python train.py --n_head=3 --n_kv_head=3 --norm_place="pre" --positions="rope" --rope_base=10000.0 --lr_head=0.00347 --schedule="wsd"
MLP neurons of a small language model. Each row is named by its layer, matrix (up: input weights; down: output weights) and neuron, and shows model dimensions 176-367. Each number is 500 + 50 x the weight over its row's rms, rounded and kept within 0 to 999. Numbers have three digits each.
After each neuron's rows, "fires on" lists the tokens most often at its 100 highest values on Wikipedia text that the model never trained on; "fires before" lists the tokens most often just after its 100 highest values on Wikipedia text that the model never trained on.

L11.up188:619516504503511537511492419533492501505521534533493483416536566528548502519454428629471428575445482488370430546450467513397449533436554451534561491534454482479514386440607386462511489550468444436444412469598493444585515540458541526450499572598464498619483493519489499527452600477545558489423478422530530523446512524421514548466483607526603570482476486518456559529565536488545489459446526522518481436602402480504466549545489494535538524558521543571479480536545573583530424467545515523553482528502453515534564504405516521494500536570519513430562524633436551515488466438582490617
L11.down188:409566498541503457500525442493380498466491453476478555500472540431545449509404450412508604576541516483510461550514545520509471438491445537530483449524479464469501433482491492443484484504480525476531581403512501440445407600521503455522418530448501402449490486457411463581555486453487520457526466509407526509483454512539483507593518508465525496441554559581580630491499476476496487499461536514533565578571522487528525535526447517446516559417570472489462456571588423485501454519474489536425428413543655453497598473521574497473519515563484470479512474593532509511517506490578483471
fires on: "E", "2", "1", " pro", ";"
fires before: "0", "arly", "9", "8", "x", "4"

L2.up578:507427588382523484484419463497438561583452567499558461460502414499543458496469547454523494422409488459498484389410514513479521582553521573479521493504508492451663472526491542525414502533528394464408458473465492481544495571425457466513520595513507395550564445503450485567534469499481547489533459483489510497518469488520489402434530510467509517533463586436479537549569487445513502490468524490518558572505555522469530511494521449507418403488530406486574459551445566505514542465472559456343513462482506489519544497486541433576532491408480543397346591457659501453426529492387387469
L2.down578:608363564586431600419454544564425452399464437483466489539459499473515458484490439411559544542396480439424467468468536531426480461446568519571498525479504366411547586535517447516569526515465458517456570599529511484585481480495536532506419431469451429542467452530499505507535417551491482468506404584468436463500491427449494513533478455540490582478442430483538468477427506447522554464592524521478516570498518412559592437436593533545465459500551468534496453506532518416545466559489565514435481481418621491549467517489434372538478571504539582547467431506530445501545510425530451472
fires on: ",", ":", " ."
fires before: " ", "0", "4", "1", "7", "8"

L2.up142:502503517540463459392518537517532455480451496423455526495486440453437429563507486531487440487380453501512450502480434388581522404527457536426442503551515488533554430523545553498496474556521472578421454583425509487515544455583533472459552524498485456514512437698456544587565518462460502528446443512516506533555468530561492488442609485495524542619458477563519517513558458481523416513490436488534513462501462546471538510518529460520590425516502514405512460560534532462441479458504495406494509499536499474489664438544487588457527512510456498541498528488502531509497567487464421531
L2.down142:389572546519506479460462581498423457554458433435516524614482481425565613575514479541525472526460547515535524529448488528511556539478521587437492468489453488584462497548533446517430504489449513506526426454451497435528535462498472424510526500558547425458422555389524461419471419474386586422601578438515377524504393572572514567473409445523468452607459531603464544501463547527601562518508519494481478394464545543431514509555446511508506479470561508552543453496554572456528551459450537509595532522518518520466520513482517558519440460513536555445433410434590458517528493536481545485
fires on: "2", "1"
fires before: " |", ".", "0", "7", "%", "9"

L11.up916:519581522470599446477540504489541404541466549516417406598478424545461532522457437502557488542490572455464528537453497428457549526442501560561545470549538523535602535507373632549501457516443441418418536489485493438562521572532520517548505427480428595580526555446507539485602459521492566509531564512528575461531507551580536503515505413421510645492572472502502496510486476532527513478515531412530467492526464546509510586504516410480452505490444520510452512415528451424532515449587511463487456509579501491501404506579496492546547453524583465556529526519487459440505452520581603469
L11.down916:462559505499560540531574470529522483554447526520441486579424527456596502516448535511499499503548635475435591492531440507450426589543534521461575417622451460580611460453439526400504467504441538442474518347478480468538459520532476546549552508483408621492463476493503475589471490570536448527491516490534577444592465477467461597506566444391597597404523545524486447525429438397541465463468537484491504588381419547445527466545536476482526523445496458482472461484519457486486530443644477474436405469500496481436498488486467509466564595623473484507367487552472530403617470577541537493
fires on: " ", " |", " least", " (", " than", " of"
fires before: " ", "1", "3", "2", "4", " one"

L11.up979:503568523470471517488581472563543426565507552528459486473600569505445443453473518450550575442473421530591579517521436536460429523515546470489535537471542463432494538492489520452506425513547496527492419418403494481516482486478407570539412474564580484574350507579384416506383427450472538447519523493580580526518456546500468545477484565415482507588495477544474502479504490456491536469510478494463426491589482492429500438540529518589455533483463509568560486494562505479565463468523484469590548519514539570514474414527487546492527537619411476481506444504467483481532481667426462458
L11.down979:458504603493596517418548472489446488492566571493464509514493506453511538467469534503542546517431491488545637611442442469464519582524548465528499515607483540395510518505526438449502455568600478526444516451574561499460469450414467617522496512554536508564457506551506323463440588535472496479509576439589572453459493487521554485459495483496574502521499553540482474527564440501514504463481455597494481545478497482483486439465629467473505543416575500483445526535577486496566560499493523515480557479449465574493468523535504620444554476520509453458509499506549576500498526569415396568
fires on: " ", "1", "8", "0", "2", "9"
fires before: "3", "2", "8", "7", "1", "0"

L11.up296:527466503347478376451505443578473491433452493593532546456416579457530509571532560530499499454496499473464420537512525488493455513435479589504560560525513421445552518496508442395543469510501455458615480524478444486523492492462459573398477438557454452595475460611409513496478492422471519536550478438502575583508539498480528473518448500574502482495552544463342513521459539508520362524506468510547557497571551500365486475443443391396545532511500573545577525441472539523438492563594490521477504516458507530516501412460536497576514488536439452493463519513473508577558514536470439485
L11.down296:524526490546517489433556469487459501512494516504457502464614442515554568567444537498559490571493446541476502571631380471486501476460466452438516488534547437506580471542569476471429430517569504474439561447500448512496532568485505522548464447502463487519475522512547580549547507497436558515518541456585551509517528548452474593452556499490556494376537491467459495485518484540566499522525479490474543477430515536404617422433532530461456510414495437519407424539472528508535541511520423525436490506550488460445464443520479457555532408509423555430483464444409538486520458443511463479
fires on: "1", "9"
fires before: "9", "8"

L11.up1435:446545583571504579452437524497531531466548542670463443511509510534487427641536481563541527549539531552453553432508558483522491489464502482537492512613489490483506455497578487439540562494466518475474394555507520451554481478529455565506558518443492422481516465510504463623517492453450530460569512411581501555485444454495441468505476495498520506505557571483460547519461570521526470508493496495457551545568474586613545449417516373477550514358504446467533541425509499532590518581475476491532484473527468567513545440406540462471533538462452470486438447450470476555566487515476459509
L11.down1435:518472496567516405451503596451486548518517552433477489523514502503500476410559535508486563482476426498461593622468452507580544539442590518505385469537528443479469477530441516455531437542457541376516495486607472465488559474470454450463466578463421484557443410476542428479476526544577500533485553477522388535549503529512470392461497573450489447508505451449407525504458520470428494465424429437467404573536508541401444430433444642426521579508474482541448536547556468470589440435441477498461473534556527567569424515461507564531531539561474553483492427487507485450460528462523501475
fires on: " ", ",", "1", "0", "4"
fires before: "1", "2", "4", "8", "7", "3"

L11.up268:503580512480499522405470526431524432528453560523437381478521512538508479467498561566464531585523479521520554435460594515479522540467487492543535527451531509453430436433559545481560480557499520392424597475455531601489435578459451466447512555478484538565578457499521457448485473547478480474469400545543519518501494552605545452469507411522575461444550527387506470458535545510442465550496418424479501550522510472444548548447434526404503583429462496538496489431474494468525518466539628471480478484497444443531487605483505511571599559482495402500420605512654551483461515508537454489
L11.down268:512495444588493506538495516393486503522537510510437533423490497500554512506486521433485538489601445474423510518495523475444394544506486344557476547498553408466549404450548558543547470496562509548601563439595455467479481530538491539583538423635513556563572528444537582542527520556468494490506515527446480482551509537492522491486583475459526585491524478483459497583578549439545502509621503508490490470455378496491446512457395545502560504433485550465507523518525456511446513455499529452508516484471559512526580499471536433452492522544547470468465441387471494449574543514461434552
fires on: " "
fires before: "9", "5", "7", "4", "8", "1"

L11.up981:485538469435509575482541458508616496572514464595502441541552566474465484493513573498546540513368424448508536497506476577496473565504512574424550448537541495491489485532517537499472484611468502499427563458282449557551453553545501592537509515438510463579577480514464467484447530453446563533540516432450602537556542499527488498488437396533575492527533598517444501529425438439505553515467425426514543534481557461456474536524484510542570535478495473560587483595483551529448481537486511534508507441431492493352502481484504467590511549537500543550444453463542508536569531514374469503
L11.down981:427442515538417463552494457552445503428542444468522461475493530505489479471443517437514569450621448496425537504525529501555425565458516571459483561560542394522467460438453499492520551499545488467538522485438454436539446482497468555518454552590439490477467478465452503513537503461511506436579489479515530398493544473527490644507519515512468515542553580496494492499452653453586530475488555525442443462470563548501522462393604533389482573550532489532439449517512465515432456551497487551492495534505442406602438441443539463492514563452548535530526466510475393518536493533607519483
fires on: " ", "–", " of", "\n", "6"
fires before: "1", "9", " ", "7", "8", "6"

L2.up509:489514540509471541407509531479577455405482512463632430544471408481461471489612496596495374501471450490544483591428526463549509445531491443533516541510479514532518449516548504506502533611481584544468432619504517504501556507561505529479476463444595510578520560535437575570493436459515534495464481467502436522572440422606506490456655536490564514605463494586347425413466441406512493552599473566492529482448513479448557544511509496509614468542548481434442479520424513412444461501492528432497454447477520422482508430448494532565457433487499598588510559503484553519560484511492461528
L2.down509:363509544527557488511610504486426464473398464512548467563508450461505526472442496537499438442527469476548433576443451511513458469489482557503501486505535595527522416586470457458389508498544539549412385517447553406597528396510522459465447512512459517482505511499410519527600450448532443592464549547412508574570483476537536486417425467487641482517461536483464548429467519449511504549497561499478540412499495490508547574542460526446538474485482607564509466529470539479461559451533562476529433521503408513439517478394479609515513461466497491507465410438504455535496478477497483496
fires on: "1", "2", "3", " Cor", " Mor", " med"
fires before: " |", ".", "0", "por", "als"

L2.up72:508532501500498517548509500475485465442510373521412510552420233474479513490426573570564456484424473540527594507502518542495429456530528553496482559481446472507495409464498480511556577505538552535489467512496544506518432475596510502499429547523498504541542565552443530522500487555474570463474419484465450489498481501532543516417502548437422414469446582547425396610460484468468532600507497520470573519571508524458521509499438559616523444480499509415577500433503466482509517534439558538447452487584514463508460418544459546444526472506503601520489576508447499524564534483525472462
L2.down72:527550614514505514436548489546629550506619434571532507571548487398491419507521487405429483532475552546479493507490489537533506411514522495552522441506466519578552458509491460419568509514483475434565486483512516454464490513536535476459427463399449493492520502513496494499474442508525614471474473484436547572555576501421579515500553534428472471450495519427486568605382559456477523510486465592467467493406498372438513502416489527477529437505457540499574447430469525535449418503540535499495509517471479583466534494395555484518423465438529527401538451577470449473492577491477643544
fires on: " |", "1", ")", ":", "3", "2"
fires before: " ", "\n", " |", "–"

L11.up1133:435502527483515496529555543475604530531491525567510357568468540465492539493501519491518508546424457588546515438370486534405473477510489454568522495536375497517460499523472568525538521519527615420455489509514587574479507374519496473398446434501402484502550487545599513516545534532389432486521522505519492541531525579510552518495509435496538558444531406550453483520527519570519489485481426476503531495571513523445564454466488374446532557469455544527500558459533511509539482472556538489548484464498467483494443428439448551451468516413457464493503454476485496599483418448439455415
L11.down1133:591479552524420459544482559428594400558430540456434405603481531457450548517536444554364486476486517540518483508532547519459483465499545395579462469514555552487526496576476494432592499478522513524526478576517476562514472507426559539486495494456488613484530376596536546510559447440485505485570440420511404508571496497408503511509602514466584507423459500560506567572441490482460457501539537506542497569547444443444572648517497500523427505555518504571481559389532505380557418421520476570530584418430465537629609538515433510544529573525537498484476501474499472446481452406486496467
fires on: " ", "3", "2", "8", "1"
fires before: "1", "3", "2", "0", "4"

L11.up587:432471526467521468419481511461538398538558585573530566534468398481549536500496467548542557571436481411503436479520570556486446390504594498534552441531502537477466553466504627569553455488497564394483507477460512493602504595501426549468527485523533491532529435418459456436530467523519537500523468538478466481579514491566479458561485494488505408534496512508494491525596497489464566438533474598447540421513447497541569554445484559580535437413387600466497532489449396561498375510505592489451543481530479475500469492549477470547430507504621437463463537490543599509589412517537451485
L11.down587:417416400482440399483464489611467551535457447485566586529485490447423479606596449505592605485543460489483424528536500474582506461489506526443526485511509426516457496616523463425434576475513560490516420496597596466568561504501442460493516550517541511475562530552544530501599515588456483502572483524537439557528459544543473520569491488568546518457566586523453538526524477493489470620601454510471520549480439452546568437471389445517505485443464463510549572586511474562455495498485386453554502500508581484571469487543484484579475534480462483513452501424494515485484602449563509494
fires on: " ", "ing"
fires before: "1", " of", "9"

L8.up158:467535472495519368560518397494460498549473460562563599496516559425513493503406545424521558424529408533472506559487430562519461523639521488453497461430557566482557449551537504550500489545442432431591512471618562545534533515477449577508598449560584527519499438486534483428456523530459486418486432489527519505493519498458518563548465521534445471542531534502511554458579401491557486458467508471511524485484537479515459509467571347417527492484407539467477476504496519465476533523506564503519550526487561580512527455514575583524518513438534485563525504549482529539459536439501626509
L8.down158:492486493457492525449510520476552589465498477496593573463540465460569510545438461474450504483538500476565493466526545537482434569560613434413454538444411502503627422495434424525501448528443494524533526489543558480608469549502532530576488459437505528569483450402497587456492419501497514496591533490593517519389562445462494484465475517569474475511495552462480450491469494428461635513594456520500542584427438467521479483464533539489521455438367442479422472477452587551431586436465515574437546507461429476444455460500538468524555503467535646501540542456423462555554508503519546472
fires on: "–", "1", " ", "-", "2"
fires before: "1", "2", "3", "8", "0", " "